Weights of a small GPT-style language model, trained from scratch on English Wikipedia: 5 heads of 32, rotary positions.
MLP neurons of a small language model. Each row is named by its layer, matrix (down: output weights) and neuron, and shows model dimensions 0-159. Each number is 128 + 24 x the weight over its row's rms, rounded and kept within 0 to 255. Numbers have three digits each. A neuron's up and down rows have the sign that makes its largest values positive.
A block is one neuron, or neurons of one layer that tend to fire together. After each block is what it responds to, as a language model described it from the Wikipedia text at the highest values.

L9.down9:146148120138108128132147164139092058122116094140167140153144130157163129140116117189116132175148178108127128109098150135141108097135146155138143114120115125119152103114155112098113150132109152145119114148181167151155176114152115147130148122096145149099085120103095116085123101123116123164147089113122145162149162104125139138128106130140145116079117169136125131146127141119115091132110134140141101134104125161162097071123078069134158136164134145106162140158134115146156111101132143
L9.down231:175128122125103118141110154139191178164118083109126135127132105106165103102132170135150159096109134159129153178135134146112127133124164192083137141176127147170118072149157150144165158102112119130102119127131170138144141119117153155166148127115110128128130128124128169126163153143153110128131118107119106115144111099155133176130144152106151149129084086120122126149084124131115133174144132095126129142136084169122143162120122133153140144108098164091113125103152114145159117102116137
L9.down252:134080146109150121138141138124086180117125053128107122123105125137154122161129144103119134158125103120101110156148100148092082127100158129093121133150096167140115144073151149121158152138132097118149153112093110109134107149124147130162130140133106123131085132129134057115112144073146134116107099126120133156133119119146175100111171116122098121178081138152117118134123130154143167130131154148094150141099124188119168074134123120116149131120119169096137113140139143124118104109120146
L9.down342:106131140156091141123063132145165126159152129154148090147141136140133125123132115128131162170115125126136170073146126115116100134084127079086135111083151107098149135115088156112083115116088128140137132145144150088102135125120082134119168123157118113134134156123112130151176092104149127126120119135108119186102122116156142111165132125147121153137150135116145107132098107116131157100157139145151088157145091096107168090148110150178163162141124160129127159146125130151149111166159113
L9.down463:150129182132126151111132117114106125120141087132129126124137172150176081156162140133124132116095157169108129100134105131104100134111093114125117202140112128130102114086126152150146165120154103127142153132081137113123137133184103122143153095149090144145127133123136078162120135133116134141115179140146159166109114100150147133112088130105113113113153117101124140147160142112097135142115156081161118119129166166127114105137114168123125145152162094182137092129159096154114134147104172
L9.down481:123117145136137161123136183114145123140135072140145145123157126115118114118095122176102118141166125117128093133127109129142115106107116134164139115092067179121119117120153096147150076102168087105151138101120116139088099126174144093135155124132098158160149148133143130128113141096119140102152128094143145130146119160085126164141119126136103143118114056129102119172131131097190108098149135150147098137109117144134139095141118108190141080145159146123150112143133102104108143143120116
L9.down490:112117139139127114137083144093143098198083058144134135142145162137155099153144138107137134126132156126104099098134141135125152105101104132126099119109120094137149119145153166182125152131110103134140115128101183102123118144175147151132132055177110137140136152092141164134093144127120139108170137118139120108117145138096137096138139123153146127124123063136144136167115145152104097144115124122128133131143119183116112115101121147123112169129109089134145109104172117103132150158131174
L9.down555:089140148141068122140129118109109149135133086151136154151135090132126103107113099111107145149141132132181043132141131109096107151106092152139133115140133150130118109111179140120145167157128156119125128127098141119124120103076149130136111113121139131130160107141130103140155067114117083191123110110162133137172146137120149090154093128102135112110092098130104127139139103132131120132129109148115142141104133165094119095156162160085133148099109148126097108120158108150121159170156167
Description: Sentence-final periods. Periods (sometimes ")." or ".\"") ending declarative sentences in encyclopedic prose, usually followed by a new sentence starting "The", "In", "It".

L9.down53:140154105149156141128132087149154098131108166118085123165159123129163115111114120120115100111111129113103087114164121087107124131117131109145125165138138115140091119154090128131155108138128150137120083116134206118139136131131130108149136193156148155175146140098140124165133114149131172145120092136151117140145178112130128078105128171136124116115108114129142118110140145148126118134130081121139158165098076121116168171136168108148153116114120148132151051128173143118133111107125128
L9.down72:144100124088103124177106133108182153156142146110129089143103083121150117136148116100147145116130123100100103137107115105120174133147127091138122158096101096114133149135123128155137125093107099130128136119134157158134100138156157117102086133148104119128152120110102166152111173124112094110114097119184121123106135121110159094151143100135104135114112099103112155130094085092161145134119168121162149113116096098111140120107125126134105164172181064115145120138123079112144102092119101
L9.down215:122145133182137158129124139132173114149135152123156128114189150142118099125183084127134143131142159152113124110119145076130140162140147170132143136171128109136164092175130119147087157126119136146120136107156108098126123114147118148129122108172143139143095138115115129117107130144111156152086157103122116144104137101144140101107106151089122106111112069160108103094112124133116141137118135130146155100135124157162125147137110143153095137100134092187135136183143169095139122082124070
L9.down347:168107135101130160166115119080199126110168128145152115112105125128125084109145139132095158140144141122112135120086145142174120128117123117124115159126108129113165141121170147137105173134126158127151137134146111162137122128164143111144123111092209114160120141110103133127124092151151103134126111135114136117102143114122154087113108154184124144110089138114129177100133162075115145131123128126103119099119127147120152140153146117136131142172164091134134130152078102109170121126062126
L9.down447:091106125119119109156131146154119085102146106086141164124162103163130090153128127140167136158182136118124095135120131127111131160170152111124101090131140160135152119148091172115200127141135086120174075131100105106133071143178129115165157120199109120130169152111116100121152123109144152136096121145124109136118112131151119121118122107123122126158149099141137110172128114128109110122131111143139108136175111163154114123120134107100104162130071124135109149107122102149109138127133128
L9.down457:125150136119147149164152118151152130134120137116114093121166128147139107094135125129106143133122138095168153106132137121175149128133132119135157101136114101098169176115103108103118204115086142132161124115142121156163153132122144110144106123113149123095141113151119123143111138180171141123173099134083143171193159136100113142100136094098134145137110123129121092142122148110173113151126145137143135157141123131189109077138169133133153129083130161120107164163105120103134112115086093
L9.down503:087114176124121116184166158139158137144119143115119142106132149137126123170126138103113106145103116158184099134164125094156086146093133134106132152132154066104111180142134125164122158141126162103101151118136084136106170129135096098083132114125132161154118098170125119134103155113124145131107149152137123092149131107152137137133127146130145125167154156110081179123115118143119128144130153125164086124144157118087130149105116098092124094100117110106147133121146063138111132142152146
L9.down629:113123158118106114105118121140216135124127119113097139098175122148161120107145138087161107142146170150102137143147138132121130136144103143109121110171106100115131104106158137138117132139122142092162122132146130157110119120147112136143098133119135153113154134112117124125130186103121203105109085111085150117137136089100151124177100102155191098142093093092118149111147135131123126086149123137135089151170145076112105169134131110082114143121125135132157146149130105103141126110135102
Description: Possessive determiners in biographies. Possessive determiners and articles, mostly his, her, their, the, this, after a preposition in biographies and plot summaries, e.g. after his death, most of his time.

L4.down105:117122137128172180107116160147110147142140134123117146064124157138122124131119144118152150111146124129099113136102121141107108122164154116154092105121182119104108154113113108106134142166151168113132135114152113116089112153161122102158122152151150098151120094115115154117073101111151180129135105090116152092151121141077140124114108110143134142135175114171122124122131179162086163150140076112107165156131127130114120075083165116140121134099143157137126143125103129133157150123171157
Description: Word-initial subword fragments. Opening piece of a word split into several tokens, often surnames or place names, e.g. Lo(ftus), Pa(ige), Gu(angdong), be(ard).

L4.down73:119122181129118120126149130129133085114119122146119152116132151129069160142141137174124174142140108120109117128176105148133124120167123103132150100157090154126127110120113118110117103130107091180099099124164144134093119087108187146163100136157104180140157089105145134086139111116143111155144164212103148083124139124151120114112117081129106150127130100153139147162139131141100141126135130148152074138126141124139152129095146114120136114154138135114143090142100108147123116085105142
Description: Possessive 's, name-initial capitals. Mostly possessive 's after proper names and titles (Allen's, Gendo's, St Anne's), plus lone capital first letters that begin split names or words (Den Haag W-olves, P-aglia, D-rawings).

L9.down23:135096068106123103120131123136155125130077101099168114101125148127095164147098100124097132123120165142135061139152110142133140161114130128139143122147098117162108120114142147119112106123123190131118118129133171108103135141159111128144121106141114200125100123117132164103129099153111108154110130147124124134160121116122120135155145133135149157117159199138127142110117154158065105122174165157124170139115146206164111144131166119144133112122157134139141139117148132141135085153130123
L9.down51:159125121130168123100136139183084157080125141118105100152161107107142134131134123088152105124146136106149122119158108184168128147101111151121135097151134129103111129134130134107158112140082135130139125098151141118159114152134159097114084156109093105107119137074164131118092148125135093171144158110149166119140132164122139172128116102077077123144099121130097103097138092136145125133133109116124140145177142197118156116102128133115165072121126117148120108109121123135151137165105122
L9.down73:141115127117180133132139109141141098144129128121125151096145156157138118137171120118151126103119115119114176135096134155139108138102134146072160124120122116157119099143146121083117126099121135120102127137108147135134140159153118142114162162107165155097073103124117163170123099116137131112147121151133087112148143123170137184166128105121127136135118175149122118089171160138077074130153123158118092154114120197118100121120150092121088166154131130130146116164104124132168172113148105
L9.down365:138124108132138169104111139132071127126098164160140149133134131140106071118075154150114123140089176085118098157138154102098107162164135142124141147150147121129174130068140111155111116138112143101080121105147085113147126087160137130153090186162128101155110129081083147133114100122099139135121107151135129107114132166152142136140116100136132142144146147121115138128114144107143102137127133121107088102110097148127125095071139114156112097142119097106141103160086111116103104117131120
L9.down524:152110151092141079098112145107143134113104106095152117143132120146144101127111122161090121183092114113143119099110123146127127117134149106136117153104148131130147193108158114108123078121157120099123138152125133151151156188142123091129133147110092119151131133138132149129142144116115094162129145106117128161129143135068153160152084103114119104136084071119173096115133147086176135148125092118123145126153116153120142120119135107160101160175085094111101120134108161107107117083114113
L9.down599:135144115095158127105138151139183133135131144116087124145114112131108138133142121103079111132159095110159154108106115103156097104123107129118117112093131140135150137142147090125118152101149125108135109122095090142134124114134156119099112114122111125141125087087060111125140169150163135129116080105108123148181099087142119169118127087150113133171125123101162080148112120122155114095128130142119126108109136150085132133124136093185130087132141149135180182150136120148135069128091099
L9.down610:138140116133156130096113121172148156104092123136140158145126148114139129117114116075124135127105142153108086176122108123103152135146115100172122088093150079161138125133136140098148161147129123136098092115123142124145128128115111127137120125148156127091153133178155136138140139144132106128140152137101110180163114109107148105156138140115147117144081207133120135118154170088110117147162113092136149134117137206147076158148096154127139116136092147130136167120126163095118125089155116
L9.down634:134144137129132137144103161118175133135152106105112144102155064142109087132141109154145096077103147158165143127126083109144138142129138136113139136174125138161098089131134080138121139138120105108118103108086093148108113097149174089075121125131142125128131130111135137156133127134083108126156130189096104118141119132136126164117090117182113144159126129120098133134135110119159106146124149158140108092104094169066104146179139097108149149127165106137096124117161137131100114137121141
Description: Proper-name word pieces. Pieces inside foreign proper names, such as genus endings (Garcin-ia, -ium), place endings (Caled-onia, Kyrgyz-stan), nationality words (Brazil-ian, Dutch), and math subscript braces.

L4.down268:123104098160134111123135151121121128107159093101101190087116088089115111139139129087092141137171140147111116118132112086134102092105137106119136118155091105098118125091155162147090164118156144107107097106077109136096125129122189122133147131110108130129158128102146140099140135144162120122112141154153145127128124135122163102145156174093162141111093095116103112156136125137077125116118117095155140102111139163152138145188164125114124175124139141088104107113158128096124119141160142
Description: Sentence-ending periods. Full stops closing factual sentences, often right after a date or number, e.g. "on 24 April 2004." and "in 2001."; also decimal points in figures like 7.4.

L5.down58:110101155089108108107100141110173140109164138099127153104103159138163149129118102150116113114124162138138125172182149125167097153119109119129091150137143086167125125101144101098148080133157142106092125147098113103147133142122160149136119112081113128127117121150147151145127108100162129126131068063144148161123158105170135122134128097109095134178099129117153134157114143091177143110105143115134139104111092135146155116162113104118145129120150126131107150125152134126114126192158153
L5.down70:093161137131155107128151124149082127136128135146129181127066096121130119106088099149139168122166131100113155111125104093125120100123115104115127136110115121129135146144160145134147114099126156151081139116113159122155089115140171126139100118113134143110193164129084116136126139146095121123114133136125161108142136133101088131146124120112143094088094135122173124113125159161099170079136139153157154199143149082104099172092116121125124098114106108128111083124123131143146092139133140
L5.down138:117070139144126118106094141150110160135087123169111111111126115109125139143143127124116096109157136106102149103120128128106111165126128095104149103119073128176108112116123113130105119124118141147118095087110142098091124125153146172098089115095108137142102083185103079123111143126079128116106087133103105116136141128122129115130136078111096094156107101128110092136120127156095074106094149114160121121112126140166128123144118129117085129143159161130118114184182121109086147139109134
L5.down246:141121113148144141089089163137092151165081113163105122104123097116110132120128103147127175156149165107113060145142126109123102134115095155119098118126094167142091101153123132138140120103099116113143097178098110148116136085051159130109124085122107167106111115132141125117101101149109111131139092093175103122106127091106117109096126135110144108139104092116105118134130136152118148091147125123113139134117142151185149139115118130117118118148078155144137108181168140134131147112115121
L5.down266:105149108126124115124120143146106111157126116090130110109128123105127128084134118128093165123126115137159132164080143124075173136087140109171111089142122113128149117117141143071057143148121119113109126147122151122134140109126148129095120139093119161134080090142115148108127115178130105093128123096118147136127130118096130109170158132165128118126143160126116117145136112123106105147147120119143110101164190144180174122142129126145185132155105175105095126174175117103141091130142136
L5.down365:175117135100100146118101167131110159114119122138150145140155137144154127108137153094134124107104163128121106112116083114093104190071089131177116111148155123136132125147129103105118146133107149085113165095113082138089143156111125112128092160152148136122168123115150049114136145171105117099130160145119154107134129140145158128094145100112101113139104100127116147133122156110104129111138182124154139135124089131171135172147074133152145120130153133092132138140118144132114126139173145
L5.down561:126128115160122129131082137124149114132141126112141153138086092165142140128145122104129144160165128129104122134162140077105106124139136128151129116136083078126092087124146135117126147120128147094103132097085107124112120119154144138118111161155123117117154103136161120093098121154086109147142114155119166125110124149112094100129165125104130126127088114087066103147129127151105131112118143100074112110086130136171110162151158145125111138111163110178063164134160178110143143116179128
L5.down639:145143108181090131119121126143123101161128097161161157119101103137113204128112120147078122165170146152063076135135137070117105138076102141114146118135106114130139166132127152127104132103117157113097126092101134147116128101124124143134159163119139116132119140156102115127119111134108083128144138155111140130108126144120127106105131085130132150130101071136118126118142178141149142131067131139120132113121131161181168167097142132130097155103106101130125115138158161139113156106133107
Description: Sentence-ending periods. Full stops closing a sentence mid-paragraph in Wikipedia prose, right before the next sentence begins, e.g. "season." followed by In, The, He.

L5.down105:092084111129131117155162144144100077154109143131131105075069143130142174119086095111122112132124141127136126115149141160120169099120141113144136154104157137172063163162077106118153117108126136097088151141095163118118103097156142122140103123160164141118132135129105147087108109141130122153143085155165144126154100143120160110141085089105123134108094120093144132076149132140130126135117149119139095120134107135112097146070115146132102149120113159125158130125118146133118144144165145
L5.down169:135052112115088088183184121148147134120153114138101156131138116115111125148146101160106113147131114107118110088156157148107108165114117076151129126141152109117137120187125136116178107139118126076150102125145145167155129132103160146097123147107131132176120121131112126171146097131151139121145088112135133106112135129144125182128143096150141113155130120137104109114101146149124122097129147131113156140087134141132112137094131093154100155120125159105158140212148133144107137143155137
L5.down269:134108140126136115141077129102121125120129085151150147150117141144132171145141111080153119133157133113140160134127125118167133150130097171113125109067147165116111141156135142125158130170149150163111114132215075142078162141123127141131114166142116104165130118115145138134133089138140150120137148139136104124134183133105175118126117098161148175122155123149157140137137132136147111137130117152140152175148123109126097175130162191111104122162121130144138142124076148120132113125111174
L5.down296:161129145112096149135092109139125179127165135103122156140150144169079107091141093123143092140122169133108124122146109143122105146156111103110122097156148163137154085078102128101097119147143101116128115161124093126130090137114099107144111120139156116087098097109159093135136089150120102116168077154145148112124111123099116124140157142150154187144168122085184128135107133114146108155144096134129135101165129100115134122113123078138135156107114155120141123125176149109147168143148125
L5.down390:138147089164146141111107144139157140167116083130142138141121112061132124127147135105170138118130155149156078175101143152086137156123112106165132151136147112156138114138101122116137134127120132104166152138109084161164161122153151122159135172092124145141131134118155143128121085098118188116119144128104133151085120110120124099141126156147116122101140167106136146078131139103127071133134157146102146143135075158186124143134148105105106119125149180147085126136116166133137117102127126
L5.down414:154092137128159092113111091146101119180073139091150114149100091138098158130140085144090119088106113120134088148124164161148125111110111120137161108143155161102129081141138077142098086080136149123123139174143106104132145134135124129129163126114112129107143162118144153123105088118100144139126129144192109082114086168155143159129150089125127132115123146120133115129113112105128128114173135138123101146098138098138092127149110118180144178139138161151113115104109120134137120123136097
L5.down532:154128146127143108112120141128137106136093143130139141130127166114170117143138109133137106086102146126092136152103147134047180108136095125133184109138164134137114142102144100153145158103124125134099139092137101101136122168164130105109129147105167104112137122130095156088112123144191114096122117153086125136112137169103116139147099123099144098150126190139148115092152159126145122114111126162074094149147107145176126148118126125106141073116115103134142100137101151120156155144110146
L5.down593:053136094158102110149123147163110118156132153094122135157115109162136138134146121108141130144117137178105158137136123120107124138122139113099148148125140148154116115122112105082156067152148103158081133157143125146109156139133122113110143156132111127125066139150104122110112119123132171132119094159137115124122148152122123073181157099112171085124188127144136079095124113123111121144116126135111086147131150120077122141169096149149151123162120111134130092148077110099131134106129150
Description: Split-word opening fragments. Short first or middle word pieces of longer words, mostly personal names and foreign particles, such as Ra(quel), De(Ville), Le(igh), de la.

L4.down119:129139103146093133112106125137095177128166146145144139108124115140147123111152143112098076102110142122142077084100121158116111101110146139138159113115159107134092145110094162158170148166123109126126108150103165128096113103127131137173133190147123137109162116158166120082119144152118141156109106128117093140146120140102167128088136114137143141142157096158102080106154164110110098167144122116112095128164154113142123118079096124085136136150074124150119131108112104153109135138102115
Description: Section headings and dates. Opening == or === of a wiki section heading after a paragraph break; more weakly, month names after in/on and the comma in dates.

L5.down27:126139130163145142154077111118120132112145139116184114110174091107124118127121100135121131099156111131143138068141125166173115104118129108110138086147138125156145117163120158106184099086142100125125106094108168135117107141147111164102116124092115145099127137151137145119192108148102123126175119112110120141112128143144148158125110090101112105136131069107117133109129113168119112125149124096152141160110152076085104145119097132130169136124128112111059163128137107137095139119102147
L5.down202:147114114153135135148115105120118124120102150152127131098100162140142140161143126078158132149115138114131155135119110103126134134179136117126129103170122135109156093124152148138120117151159161139139146107148116157140081086136121151116147130104150141034118068131118125101136118107121125140107111155150154123122097098080161183143143111104095147143141112117138146166135133179098114131137134154140159155183161069123135104126181119124115140109153128175126111119146084132095131145119099
L5.down270:119148153099072054108096165126163149134131088132137105143098134101120120090107121133141149134155144134139148138151087108122136130094122132116150140170141101135108097086173103105117162159067164127117123095142136150133128103105129151152091177146132136095161148100123106104111131154082144137131136115096125144126134122108117132132145102151113155118086149127090131139140136133123130123158119128120112138065123098107088092100105141121135104123113059135113186130128135107129122142126091
L5.down308:086111144123128119132101137126178117137125138136137096102127099153091144135099120133160143119111114138113120155096107134108099118152146161146127138115168131169130117111073131157125133118131130133138126107187134140114130096136122101161100127146165153092136125114136132089124138136126129140139110117117140196101137110124107150090055075132097121136156125157142124128116103141180115103126124134143106098121128126137129149153125105130084122130138099227122134123166077158096101083107114
L5.down351:142140122158120166147116143108136121125142133147144110149149143137106088125122125087098119150097155100111177082120113113098106113111079109146129120120106105129155100145147126120175122153179134117147111091157092120104090098125130181091170139131132136113114143116120133123154130097127139114106148109186141137114123166097128130153140109134117136139088161143177143087123128094140141128161114123117140135141065154156071147132131117133085131131113121156093148159160144135079128151180092
L5.down461:133174155122069121122144142138150116105129125112144141109128165117130107153100084093154119091127102134156126091152118149153136147162104160122108144167110115109150143107125137089132124121135145098119131161115128108144148070134161099108141179125096115142133124124132116161174102086141109156132137142138114133129101164089158118139077124151081144167118126163085113150136125089172093128149169118123124094096103130145108106153138112131146099100132144119114199101140130117142101174117134
L5.down567:111145193124133134136122098079150156121163111141099131127123135137148091147146142092109131115144136098088140150103117168102138148124134154117125124131132066185106107162129093142135136138069091153131138075169148148121142110137136136098124068177123124120192117122141114138131155138142111128140105108112134133154144126148155173106138107123144126124120134123180145152182145149087114134130093124159091128100094116105081130125119123167129105145157119135096105157129124120162132133110137
L5.down635:119118134153078169113141129149167148122132121175174145117104109077121126194088115137094114157135140156102121130102109150120162071124148138141146096135152147112137126135110110143081175119147134130131098142135142130108124143086124133138112132125137118102145102123095123156093117162170150115142123123127103144150159059133141100117101093128096135129161141179142114079092123115110108127130159170110092124106143132117085071110106129117140115130173102138116139114108136133119128083125137
Description: Possessive 's marker. Fires mostly on the possessive 's after a name or noun, as in Fenton's reagent, Galileo's observations, Women's team, and weakly on scattered function words and numbers.

L5.down75:164108190146135127117153092143141117119139134146090126137128101091143127137147151106149134112105140141162129095126105163091119122150144132110150126152155112140143126130121150145159149161179144107126163130157129128130101076100163113121092132144105122156137104124113124115141087155113116103121169096087161098130126155122137131134117175138162050150173147106113100180152124102115143144125120119120154134104114174147137108116106147135093121139116122163187152098139092137177146161136139
L5.down148:120080079119147156101118116094102106107147128133135123148161118134089100099126099134118120155118100146122179107069093176168105132145114119120106088122121094126163100116124140125127066097150102117111114131119131165159121091149123165126161117104106153139114155124142118166134099134163132135099130130119166109168155202123125155155114117116109162147126095129148115115133087139103131124131101111111130115140149127137119136170137141178139094106157121103142096139112100145125097100175121
L5.down161:173063120152093099110139129145101132155144156135112149086152167127113128108083129087185100159119165153136109091082138139103143150131116156120120127104098082138168114126114122107133128120131146110126083135114143156123124120117144158112127115122104112115105145137137109127118145139118159108120138162103140126078136154090089147079126134054101143116148125154150084137114166124119104109094124158118112105137123079155096124114091127124139139152164158091122133141156153147091135138104130
L5.down276:154113092111144115125139110096117138167118100079112098137172134144143150114127153175150139123133115169141138120151181109138135101107098100168147182163111098122164116114151110090123094101135074133116116135185148165095143101119088118131145123151115124107108108094139085157162166100117173166150122118128139107116164143134107112117093125116105135121110136108125141105138100134179125118105141113084124093150139144116147122131147138149113101142134129132137115125154181138138157123078084
L5.down325:134140140106145134155133148143158134083172105096108140124137108131109142139117128137119110158123157082139087106130153174112090102143127135109141133173113073106126172097105098121129147084193099136125115101128161145095148096119102145175105146131115138144081149159134115131097164109122137178109118145105114103119093133110169141108075103111110103137094132155121092137156116123113133148122136090135091141151122180132130124105128147109091157111154130121139139131138162134086148153167144
L5.down363:157135119218129116144134129097158084139132146115154141126130146152130112082138108117133114116096142138166174116122149159098107130121126114113185132082117136137127121114105116124157112183099145088129116121145136125136144102167116135113152148123145128112149128150145086114146152122102155094119088196165125124140110143129168141103108120128138138115128139106104119154082099141137145133170170126136126108139097130120163139123137116153135179114139097163073107141100143063140129138098142
L5.down368:147088090107083170086127124160107158132142067137103118078154126120115126138117134163099115144088114101140158110108132147141111094153083135135120127134158129165095162164146126073123123104161124161153117115130133139108150117118130136116124103098141109152123089181144144124104150084142161129162144105102117088121114088075116153136123117113142133154131121144067118139161143114133118153151132098151152135130147148104143095124106131086157078098110149154134119107137119145114153157104115
L5.down523:109168110179110122082131149135102108138133156131139131139113111106102135160135147080128127135154090116079142152083132136104115125165163147111157142102125123145125156125099082100107144129111114118107137127136118106102092142092136091112102141096091126108096109113108098130168167082129124090055124158120167125121129138161155133156117097121169174119145093153088117115086142117102122137128102123129132136151115130116142132126124084142132148125140127064163131142098111127125134095133076
Description: Section heading markers. Opening == or === of wiki section headings after a paragraph break, e.g. ==History==, === District 5 ===; also occasional that, this, ′.